Weights of a small GPT-style language model, trained from scratch on English Wikipedia.
Size: 2 heads of 128, MLP 640 GeGLU, vocabulary 512, 9.96M parameters.
Architecture: rotary positions, no biases in attention or MLP, tied embeddings, capped logits.
Training: a variant of Muon for these matrices, 4493 steps.
MLP neurons of a small language model. Each row is named by its layer, matrix (gate and up: input weights) and neuron, and shows model dimensions 0-127. Each number is 500 + 40 x the weight over its row's rms, rounded and kept within 0 to 999. Numbers have three digits each. A neuron's up and down rows have the sign that makes its largest values positive.
A block is one neuron, or neurons of one layer that tend to fire together. After each block is what it responds to, as a language model described it from the Wikipedia text at the highest values.

L8.gate190:505529536517527490486447464528450525439527509466473389573516496549542508476530533520466489428493498511578541469531511456503501519476490496503453524503477559539485509564521505461512430521502547533466465483586543482479557579515476558560527478463519472537514488528466452575545499575479475530474463482593438422529485552506471463454522462526529569505506530454455503473548531466505552468459
L8.up190:493514507542541521553555456573471498475485458465522481467425530457535539517527518527516470468534478553535483499459531517496561533491523489600477484454460519505483509513442489490479557500465432507515510536482533488429429483564468532442506517482495480485534502504533580510438507486511514545502453512510523481438482480496448443500563495566477497519386549502466497501537486487565579463536
L8.gate625:431539517456446577517528529552527508501500462568439491523547533485542471486470481471514458465494526482516501483548467502554534520476512436495491491414549515480506480549585512506531483483511542483460513491443541503474538545508475516548516511460496527468547548516465484565425549522603507561490478498515487444451548583532493499445488485584532516523521510580480518457502523464505520447434
L8.up625:481465500475544504495475456468526538448548507474499458503558549498522509458573521484510432527520509423509444526476591458522526487462554545564534495546489532389516592512532508458500512515518445455482513566561516397584535542518450548532482494450515553516551443441563514493580547482539508436472533480529425478504454436455518504493473551495493473484516528530459531445557474481532555487508
Inflectional endings split off a verb stem, mostly -ing and also -ed/-d/-e, as in driv|ing, tak|ing, finishe|d, deploy|ed.

L10.gate452:419465506484492537507449464507489530525524534451504467474501413513447524427493478495482516483415543581556436550471497513498471543484503501483402544473452578560522481535494542519502476521545515505492507513447489504518517513472460546507556508500543535509498574516498502494541507517456410478508565497544536463439422483474436493496522516507468485457480544453544537463473522492447475477518
L10.up452:529481557497488568549577517517501440506443472500428530520441480439515510526462566456573524556534537513589615411513570521557471458515594427489526495456504548519506504566486539494507524495509424510490534455492412504542494493440501488559489476493549502517474459522484437578542459503490496426532532488501515486511434436428555510513536511537489593475521523520539520483528498524438531489444
L10.gate463:475508576453504465524465477494494551517492531525535454497485558465451524450474480495574454517563511470500515492554480432519474554530537538582465450537504530482432476565508513419480546538503423496459481486537518437471485435469559506480461503541554403559515506526482554534476428460460451519488432416483461516547507484501510553478580473531446574511371541518502445494439487506401544480463
L10.up463:472494468510490465469492481447435480459431595431418400542514470508442523485469617506490461532547568477518551414467570550468459478442464549470510550530479458436536508534519558508510544563467440465476545516508480462446456496537486452450486476518545486516403477521509581501475543510495450519545478488562489505474495425527444509484483502436528527508483535472531485513476419465506462554487
L10.gate522:497495501496553480477555547547478520535463613571417479499490531493556580504477541480443465491454545478515511518477510536513458466518475563482522477542505502575447553482509486618530571449518473447508510558534543549441524542477523500548524551534530433549555487437484404554525536531469512447515438518574541498532488496571511493491584546524586531519512564507536537537542552485459479489474
L10.up522:604483538506460500486493443547493516493500492472495511445493471548568457398549576472526495466550513494521443461506494487528478459470449515526518529505482520514536508452487497513433522433545464484530651521578513541459487543533543521503526555437472483472505507507536489493512520369484407448566455459498478447455503497524547545453506464461474514516421551479505530507435524413457494538560
L10.gate557:530509503526554536568490493512503476563509542492477472508559465482543588561470608484504499530526531466475565511499536469545577502491492489540556549513526535546512488424541464466541482515465631524429515430518481563436502510510473550476500525558506418497515465479499519493528516446510531488527461461536530558440512507432510457452472433500503504502504552505607473533523531482508485535484
L10.up557:521520502481435444507497463461530470495466559451472505441522525471490464530477448527487467531462614457533503510526494471448445531438457495533487561449506469436476525486528477511547439486545386507555595456465462438486468492537482484484455465518408490502505434534527534474522563478483455513535530500480559567461475587483498524420494570502454519445509442530510526489521489503508508492519
Separators between fields in structured lists and tables, such as colons after years (1994:), table pipes, and semicolons between entries, plus some mid-sentence "and".

L7.gate131:469517460493455485451496549457511464494424537472519441518515508520528458562529501482529564535513496518510518445446448560552529574453489511461424501453427483516508487565479506500546457611496462461540497452487469474474523525552458440488461495541461498368549508491536522496470518553482486506483409525521512498492511432495541556526434430499521463501527512454527464515466577494567535462471
L7.up131:469481478502469535458498545448539497435529514502558590514468483503482525486507500440463567506444479474515476515461465509495534522537441578548493456507514509527564543490501466507448507580520471510514519512529539512452495443571465471441462496523456451518505481477569442471519429523522550512534527533554511556533504457437537409500507471590518520564533569522542511544554518486553536574482
L7.gate195:511460472469495581506505515502418476427554490502575408500509471533494419469466503458516495543543472471484547517564558447496477452554513489527436560515499525522448501501484494506486550511422455505425479503524539485456521413492551485607523484516513530509473483546511446471447532511578456540480466478569489561494515458545465525504490448507460479476562552527489474557506520568564430479545
L7.up195:496437524477512457544474523513499488523471485474520494485508501468479499523452503490504506505497479435502572474466466498511497470452541491572545549483519522520538503471507479443512525529523519559531528534507498450520477473460457469467450490447487483568546507470554575523463451548522464392484497501466497496510512418582570467503476516450501559580547416486474498561536470553463559539491
L7.gate233:480540459508546515516543497561466450452509453538481516483523472567433538511508596561437610498562505448536478453472455504562529513463476533534525541501502524416565462490441575494507523485411583515469565505548503427513515441572560478485505471550472498469501450535536503500583517578563450505518443514482468503487462554481519549486505500494496476619521484478493496395461530550550520440530
L7.up233:493508487532525600492509456525439494516526518483543506468510482533531437502518570568536521489546552451533549446501518459513525536474525470488511522479453491407537532501539563497501547544471486546459497478505481461552439513465550496458363431526530521490484489559510435556492475502554448583526463530452485560521470526468465541431533507413536423506534576507516513530494518528496553504540
L7.gate366:491540415518566485496484526560510524446528487477509470541460455557523523559504484522494518540509543474514460480423505506559525466516446513555499502416478546475523532530438477460454536510510528570489502472522479520499525535435512509460475506488463520438427444523494533447618511518483499503465521489500516439496495510490440456440471434471495459493433497448469468397488520489564531435521
L7.up366:465489425544535433480510487458406483468533477477605453424491501527508507516542534537471465526508492486562495618393462496501502507512464473511511499474529545467504578427456511469476413490544549486443443514469529532512468538521521498516537433498434481488373536557504544477544499512522543559466489481504479518565487455476471496508471397540459501516461489493465492505529482473449487490510
L7.gate466:551462486444450509505546541478456420507487460441500529474545494506487445493459494476534543456586527475520523436512510437486496471589501506521531495458505511467554442510526508509495442500459480491512496443502483515525536450497418562490482466547442502460451515536478502556501507556471500562477498477503537444479574514527555532530483465516482464501545505511483491512512413492492434481538
L7.up466:497546511531530532513506511487491523490505512522521537571476481485492455518529576456489499512528463442474511441586558461483490479446568491515506454460499517435578532436387470492506500520540518474530596538499508457470472457497506552479458552498536481477487485529530477518414537512578506525516518465425441553477474546530509474494592484460494452546573479465515473492563506456472474513514
L7.gate537:462458524447500528538453525532488459521454434455480495534490534475492507460468523494446575516489442570570477533534569529506480466478489474542472519435488511500430486449439463487525495566511439551518563453519477494594528452466499517503472533511512487485499498484531471521480509499485476515448465474463519533442512464587474567461517425471505502497548481499452447581550554466466540490453
L7.up537:553535503487513566475563481579451484486456573563463502455521574490497495561570459533520398519550450483495561464500509533493471463502512573503479525567497490423525507535421489550488508487515495529567493510540461495431461501551523492516492476505463451498562476508494518440450443536523549477543545446529475533538476530514458551499491440502484506543531455502491543551475512533454485553442
L7.gate617:452479488434545542507499529513501431495527469543536460513465565483511480491465454526503570579486512536534480464548465501478433509464455472491554472500453495544577477520505520498540514512434551502504524510499518511446486532497439542536526513486483438449408474512582520497478516619468472507522460412501519493542549520489450528498468455495503538509504474468507507461497441544509492515522
L7.up617:518486466481579479542483477537415486471449452474489495434529508524487534511544512391489454534608447457472472504516442522506496437474495459501515522576463494477516572469484431583548451510520532438445526464520458478485532527477506472480458544521481533505466518505466512483528486441533509478497473494494489423413444508509485506496516425496535456592566488505464436520459492425545521502517
L7.gate628:484542491447520595500543483511544515599426536476493494536560475470538533517488549588397563510476456506505509480513521422498484537496404542495469567471431508474498462467468456484421501511501479523481553458548514496496502501553478446498477505499475445455515480479494505525498450474534521469445394531482542523513531492399565459565534453488575508583493543473516531528442496514434546520526
L7.up628:365466493499517544516452508451495511571503446580510505567517514514484543518440449472508540517492466454507467504507531434475435481465425484540601473459426524498462543556564491397461546447456494486453540492553563535462482552562477500511543494509445546487518501457454532463494508515487517432489490456472479568516468495520455490476456467484495539443548445530450473546557522513463528487473
The word "and" (or &) joining two nouns or modifiers in a compound phrase, as in main and mizzen, chalk and flint, Kessels & Van Der Horst; weakly, some mid-word fragments.

L7.gate75:476511494505474503474565498521573420487492522401504479489504522511499461399474491510485509349428510529561528515517475461498548543489461503510509506470481521461549512495467510458523424494515432522488402508559509480494411507465497496496493446488502494512527462544425503481390531516608492511549510436478467507503481562408506528525560558524498502461473531489449600429481482534438473438521
L7.up75:482542539481485484512551472553513512521492476572515475489550504487471500558560556462528545482527510479607479559481478497454489577469470482521416610549521456537485467438505502495471507546455509529572566542532459539460462452513507444445509446522495495538578438463481479454564442502390482514442471469551475516534499569473449551557499519485541483463460501499503605441483468433520460522536
L7.gate78:517549432456504484442448484492528468493502536507503476482524533459573484470502470474481564471511529419462526514489497510508535448489502537489454527503559491527412490502505518457531506489578502514501468596544515459490453423529496479477483494490464522532477571440559548457472484579457545463421467524522468464532488463455466413497458476453528472487486536515521526450532459458601535414442
L7.up78:527519541501521487514444518531485476459485517523519467493548487552511453568496476521387475442504642465547553498516463561578450527437581512481546496495500525508461572499541520537505467539554463433479575505523478490514489447455522522516451481583535569550488573482520434515567540559531426480501478504505484458509485550471478490509528486456525439464595445566450498434463514502532465465446
L7.gate174:490527500446524485491464430527521498469534553455495470490532557501456501537543571584451488415517524400495467553507385481472559487418483564518519473488474479474521495431546496562511485434539470567545526468648531505477537495578516482495560571580511508509549555523440528511493524488530502441526457536509512510518442530430477547544493467479531557521483538548445483501465520516498441513544
L7.up174:507518543558516457493543429525548524467451468468501541539478496535531535501507515493481539513530473541485480451509529528468482496548504456449488633540476518532503514577553552523416489454489529360462506549502490536555496539539548418506451470604483481526556512429510438502492491512486444506520540469524494493498475516488455485544499489531541487532602503460511493447525453470456474489502
L7.gate225:525494550527487552512451518502583505440476575500434419542456511535367533529448563511481453497521477541471565509538467484457456529492412498415500512607584544470549535456542469509473464536587459555473483466531548498496476481478492464518522528553498500534562434475467508517498442531443565517449519489546524530571461432550455476523520484453547548545557520535462518534483487536537510445472
L7.up225:511461531568522481508442454519512498518562547503541437486596553497473546490541528563533492540510447466557480518490484542567407509520547474440527547514525481496562458523516503553459484450491519523481498482498478487509484532506560517513531421491481577551491494529497539558545481521511514480500522473476510487600501457492437519523533535539577505530536479528459526476532480467531477561480
L7.gate306:503499465497475501475512464481537438510494504504500469497496553495526442462463467556499577503584485553528483508490500530482563489508469533454444510518457480493497504498505414538515544573493514479426467520463560454506453423515489542459462493455461489432483440502567433556436528503490514509473510505482505531537484510473510520604556466486491517504481500500482482444517441481497541501496
L7.up306:565473493467447451502372510506511504537539572484548505532542473558440501550559506514526466517483544493470570518548544480503560511494499506483446473486478491488539508517483533469517478478477525502512444473487522462448457533478515524454532534488470486514528442388525538563466499522470502546570565532559445490576461458467466519547490509476486511540505535507537491539468501530578541512514
L7.gate392:476484488465531517506472481507538481522521535425532522485540600549520538539500469523477430501506467417504449535497493479545475536550545508557523564496497493471548550520555534520569439452524496466509540476472505485555494446550473471518560501503510542476490503348514442545504502447511514569520520556463455529480529536481463463496497506533514473552512520575527556479562587464465513451448
L7.up392:447573517451506472457585474469503472504509448504476451519519505437564509539430463486499556509536516541481508539472485525497477509532512537469460475486535574522500470509469564453511506460534464470504500554572505464455490486463493495406462374533491484468585545527496492534402497501505521470542515512501510526518561441474502480502462568528515510467451469513500501453510442534552471460515
L7.gate409:485520469529505509465569491553524567444488511467506528494517498502511506495474379547471485492445515504517545506430464554529525536477444501564489539463497537367550479459464511483503408529540483495436502490475567440493431584486472483563512430484437446551548466474484466490579559517573502573554479439486437483483509496459527448448489499553476510497541534474427552462529492498512459537581
L7.up409:561520556485484405485520448559507521448536567506476447477462533457548532522506485520494513444513516483473515535423537504541546538448516473502546502474566522506496506503550481529512470469477435495465341556553527502501429483542495531529476466471491417494512478598520458449505513500542508552582485506492487511458485592465512434496518468567502498475397526512505490474485472454507498465503
L7.gate623:477517458445482527493457540480518541460491538545425471489493486473429501543463534505479563491551522520496478474474455495512517525492480532481517528488486511450496527488503595540519406495507511502556443604480454491478463440465420503514518476536457439522513508477481489568515495582565502544401482431558558446501451475422480516527495527529490411471610530517465523457439405490477487388487
L7.up623:518484550511496543439477501502523421528375477509554481440541540519434506527477472556472556518460470443450606417576467497504559520551519526466514482553497499525504497532510508518509453408500528543543466556437468503486560544519484494463538514522534484474561568591484469487487483530432522548439518504516581413459482463567538516398509493502483520460515505509516514485514587454479515408436
Final suffix pieces completing multi-token verbs or derived nouns, mostly -ing and -ed, e.g. earn|ing, provid|e, conjun|ction, studi|ed.

L7.gate56:470494434478512470464521473508480495554509510485518439492479498474483496499457491491536580543531495478480476490535469508444572430491515477474500471443500497515497480473466521485564580418515441459562536487472469500521493384526501549550486520542551474508512491567482519521510508414502535473465499560511566431486429496524499550510488561502457438525545572482562535512468538475477484448493
L7.up56:556426527468456504509514428536515451532528506490408497489455472572536554583442524492508522501574492513568434453526451517519488384508497537432549455469532542471475482427558509478505508512477505554465522520460467538463469481444431489521501437571524481491522441451445508506449497547535419498540467427549431508546558599470549510529490486429500431508550506463507519541487522475500442458527
L7.gate72:510512475456505497470506488457561543493489468561474498522446485498471434505518516519513475556442411592468607492500480517413493522535577455542453546472519505593509549538458496511512504462474544524495461525554497473533553495499428485477457486554506509542500529479528533512468539515512527427448445558495526489497459534547457439533461538501485529478470513548438551508499480491403484484456
L7.up72:486505522432555465486512459474479465450378476509467495459489520489571431468486426578520544467520423568526474494512481497484495483425453511476459480474520482555492491512540553510504611495464521545460471504500461576434502454438433514487501520488486458553561475546594430490528579417483410538489479502445535522511537489522592494576472538460487528452530499484377539513411538454468486476535
L7.gate158:445520530518482485502521503535553530495541399461564488524483459525496416565542473524472523568472491469475361538514533569495503447504519478509517486509540512554510561525529533498497487443468490502572525453448486497486542457528547426441471525506433449532531483439529484494480539418458567403537552457592492437578557442487455425519520499496517483540516532485484491557466432516475468473486
L7.up158:519510516433492584526504500512419501503480486527511466490494471482520547484425491501511505538452490532463474495484556410467477477512505548485326497523498430542519490545507489515568463527516518484526514590512539466569485435494512476449523479517502494536444575501473491431444524489535557446462448562466636504464430521548517553499469477505482466536424538537456509485496452556512571484485
L7.gate223:494490503437493458489465500504466559537518511463520578514443468485481504519453488543500511508515620502513462553536559458465530516564512515473553545515488528438478483466470580465463473500471508484523553538474502538455495433539437523487514560524471464530407496466481445518519563589559551458455524489444493506522471448512461485589513450517550477588511513538502556442441512512483473539555
L7.up223:443475479493515467510522464473561483494480474529513543554535406411577452536487562528528515474479471489544532521515567489506438489481546564476521446526421521444497483435450477480468503505525540453490519512437547516496553428467456566537515457534449479452488506506512499464541495482513441492534430477487510590482491564517485521534455572447448568471443521513550559454458374492512458438450
L7.gate371:552493456568503527509448506440520511520441515535506485474520488547571503459485453503506431500475481469491562516530483512502485506483409472455485539491480503446480472509436443573572482557564442506476529513523537536597510468484473438449553510495512436524451514509531536476562526473492519580553535490579538509468417491479509448555509493578507502519485550518467554484524481513530546506475
L7.up371:482466495497430497430459577449539543555503554524519495472547489503505502500523422456532541521565499476459562563472534507491445529489488520465525432511543496451505539532526541533497546414515454559480476551527466524548512495550456544558485454476517502518496503551495515480465556503413487513430481523436461571573497547530505536516454455518544498491517556507542466541462520543458493530512
L7.gate395:432512537513563490436481550453502518545468469510437494500461526573444496523538479534579538522567515522507474460453516441526513495493471461502488494499512462497518526551453564561491452486512557498509466588485542511549498500457531390470486476599520530508569473452495526463492561511454516491451535526492451487523562546487487456514496431480547477489432485602501456499450525484586427529485
L7.up395:594460533491471458511529453503524589567501451511447500491495443515520525507479511515433486471440535530545499423476559496530553479497500526533502510474580477504386493546507564504506564502510510499529551517468483563494483537478451485474545494518483522526503569433478467556422563489544517420520498492583503542446479495518490532513485518466539586522500488488507484541518468499520496546462
L7.gate432:474523465573511528487512482468583524492439519496471467454464506545622542487478546577437474534503509498511445449495499523470510541438508464496557536486430489484487489477534491584450513465488522499479462512506488532467492457455489472525486519536475501439547522481516484530409475497516505536472477569482487580388504505520393493482593543430448508585462483503533553486516477449519519475485
L7.up432:501539440500529490506510461478532455528492487467497460462485475551574467512466531540519476478508533501464555546431491504572531511486526551503502511502534540497511462596505488471445469509556494475551480514455484541473544548474492483523495433516454525479457587408441505481515493417465460509477479504459493534512552464466396483487541477478520519492494478478473453573548502473460482522569
L7.gate510:395496490544493485467524478416548437498519461519500461563477541477513547492552514527492471529477469494489367456487435501439559520416552538484526439470460539594498445551524502587479542547502526499561528512476514538469433479491492523549477489461516515474540583477497440510534470535528544451443476462490503460504506535497522535494508559428495434465444477458515512540501536507469511457548
L7.up510:505468522483480410473518522487506528512508419468465513498509511465583438493469392506503554425505539535460502501548495497471573496531485437427458483609534507551469574484451563513546529458474601526526500596531530522420478515477477437501480529464491498468514520549511494471512510482491460546481544491515498500502479520543494521475451451459543461508481608459464475439532520408510574469485
Leading and middle pieces of four-digit years in dates, such as 201 or 202 after a month or in, and the decade digit after 19.

L8.gate263:485584565491478553547513473507461513518493485525562543500548538444495491527473531496523477438506515448539577497452471502504477494526480484507532502439599582430534451535474507454518419553544479512497569500496440509533510595497480480528480440524507430553562457469560484446556468460534474492546461482516417547502494546500497502494457474571502574445534507470438456491551503476481510494532
L8.up263:440492522480507499489471452587493442516525472551444447505549476426456522530416509582599510494530437585562522550489472586471515477463406416526491499532507568481511496523460496521528496464458480452494537487450444531514509432506458501495552458600481491530521565497525467587457511523520449503539514473483521563486507545481565443445556460507518535523456478461504519531444461493490485491486
L8.gate338:461609539408524495551494488515477529487619457527603509418560547461529482545555499479482463450492530475485595480509505463519455492500507503434544492540519506464515512503504471447587483509521564507474483480537496417565486497563517518491546508502484538476519453505467507558488541483544482493456462524528485471498441542467488560509527559457456529540418498402464526494490470606499533511490
L8.up338:578518498502470496524505530474508510540539469487519491440493471429521478531491492498510510489491476518477523530515432535481571495520451538527445518518575464489522481503445568550499433473527479517583552484440489529540472533467485508499559468491514491547454498456498499420492478496517480521518552554393527608427508524480482513491528508518494530523472385544515469471559526438473492473446
The word "and" (sometimes "or") joining two nouns, phrases or clauses mid-sentence, as in "qPCR and fluorescence", "killing 15 soldiers and injuring".

L8.gate224:441438486572497492508491490521604457524546529464478503488455486486499552552543489500510524521525501479506481504496484526521498408525502528505490537541460574564484502406499555513497546479445547490496506542566573522406506488450483513514519489504472534524513452496468523453456476543496422484444513489455481446520476493440545491543505500491442479524512481521545506519517495502455558500458
L8.up224:428551489429548504537540496468569517515485536462499454443391530492460529566524419475563533458508475439482482523483415514468564500438474561489520479564503490489520549498519534459549487509483529428493450500468479589511469434421440425491519561517455495482522502564549401486512440507511447522558612492437500495458494408461506512451449498440462451507516540545486492531405578457427509506463
L8.gate268:494474451479445545461547560478526514509494481475549503526473521506495502491452393490467429573508551540523521462509466455524447481504513478473485533489556525451480507467497497538410496495558508524422523589503479506512416441490454488541573533543492536492554500539457532446492504482437464461532468567493451537566548501494532555508501551502449459476463498503523461546487533544524477551508
L8.up268:543510586549446507527530482539520476517534534459482508511496446542496542528500482494495536501483502497561558556499473454495438444491485506527436565532492535510522445499515475519495498452504552490493546510479520511465523509423480496473510527488447586562556468421548451524492500461492509443549577496481572415515539484503492537496520516489395508499526542443573516449553539529503491515540
Digit tokens inside four-digit years, mostly the decade digit after "19", such as 19|4|8, 19|7|7, or "19"/"200" starting a year in lists and prose.

L10.gate63:535486461509516433542561561536452528528494504481486458497494508493507501525429501428523518496410549495478507483498446545528458470519509476470492490474426553456520510459499506455476516470485461465467548510507521502486498481570532414524571416501530521444537556505587536505516491564479502428613478478459444472569570481534524484529490526467543509496468521457549526473515483546462492493518
L10.up63:510482469477472486523464545550503462510494477495506551482458501501573497504520563495525428486446537506463628525496505455500425478517490511485555459530517532457427566503450442473479502539467500537586518484536478531418543477514532554411441454498459512519442500565523525492480496423507520442440505457449479448529445468486535507493478453452554509466580533520525439549480556493482575586401
L10.gate70:508507457560482525498483455554535548541506456540536462488458485471422560507518489520519470505516505406540486563483488523572442519480485585501535521482477461436461520511517488449547481507468578462534555494509448512495545480467522486550429509517443545556501460525539496551500508391496482517527477461480457538547453519503520463515546488465456516496470477441480536477482526446475515483474
L10.up70:452466521458470560541460546480454551558507536498503456445453431510502477541501525511522465443534559509518490560452523452508523495464496569472561520520497482480527519517420550504493515525455532493493516537542536499422545469446432493529488522509459518552437506419494529486533540501389550485526564462536480533531488533453504466549476478434416495585566445535449463423497461544622529484499
L10.gate84:462514463449481485523549486547485591504520488573400526475471381570500579453494538457506499441438470515514503516505587474549506532531473489474548506517497474563474452497426473451533514417524509526478510501557497521490470472553528544464515512541508495530537470493427542454523447486481477520484492493561497516578506492499524449496539518502425491575555521521462444486513495532480507500586
L10.up84:439514476534484446477495403494528493502501505529556394492472421510508427568489496452593445518478489499521398548443507552463467491524482543509530490458458487478498481495455513521494487466494500444503487607584498488519506445455521517495518378481578504487512455531561537552413445526490518463452526526492482490531527487545487508563455532570501636540560525488483502537537499504508482529585
L10.gate533:477546466484519523466507458553474533494485488507471551439456374560518487461486481511556515452486501472489468504500544498451449406665527508469530513431502492460472471497493551539505563491500510444488452553452544553532514484484524536517473552507474502536467454484524566407498560501482483491528475549512522534534452569537518513558558453526478448470496516494439561445487437492495517481521
L10.up533:546547494569466507510568454435537491501437457464446440491452524511499505516490491482535422521550461619502506538513579472505422498461458466457467482522509489556590422497435525544532489450557505520512476472462516489403501528473475484559499455488447543461532466568540556481548474506491530495483559439498451483532524518456504482429461446419515548420587525459449488513444524544493512555505
Leading digits of a year or century number inside dates, such as 19 and 6 in 1969, 20 in 20th century, also "in" or "c." before a year.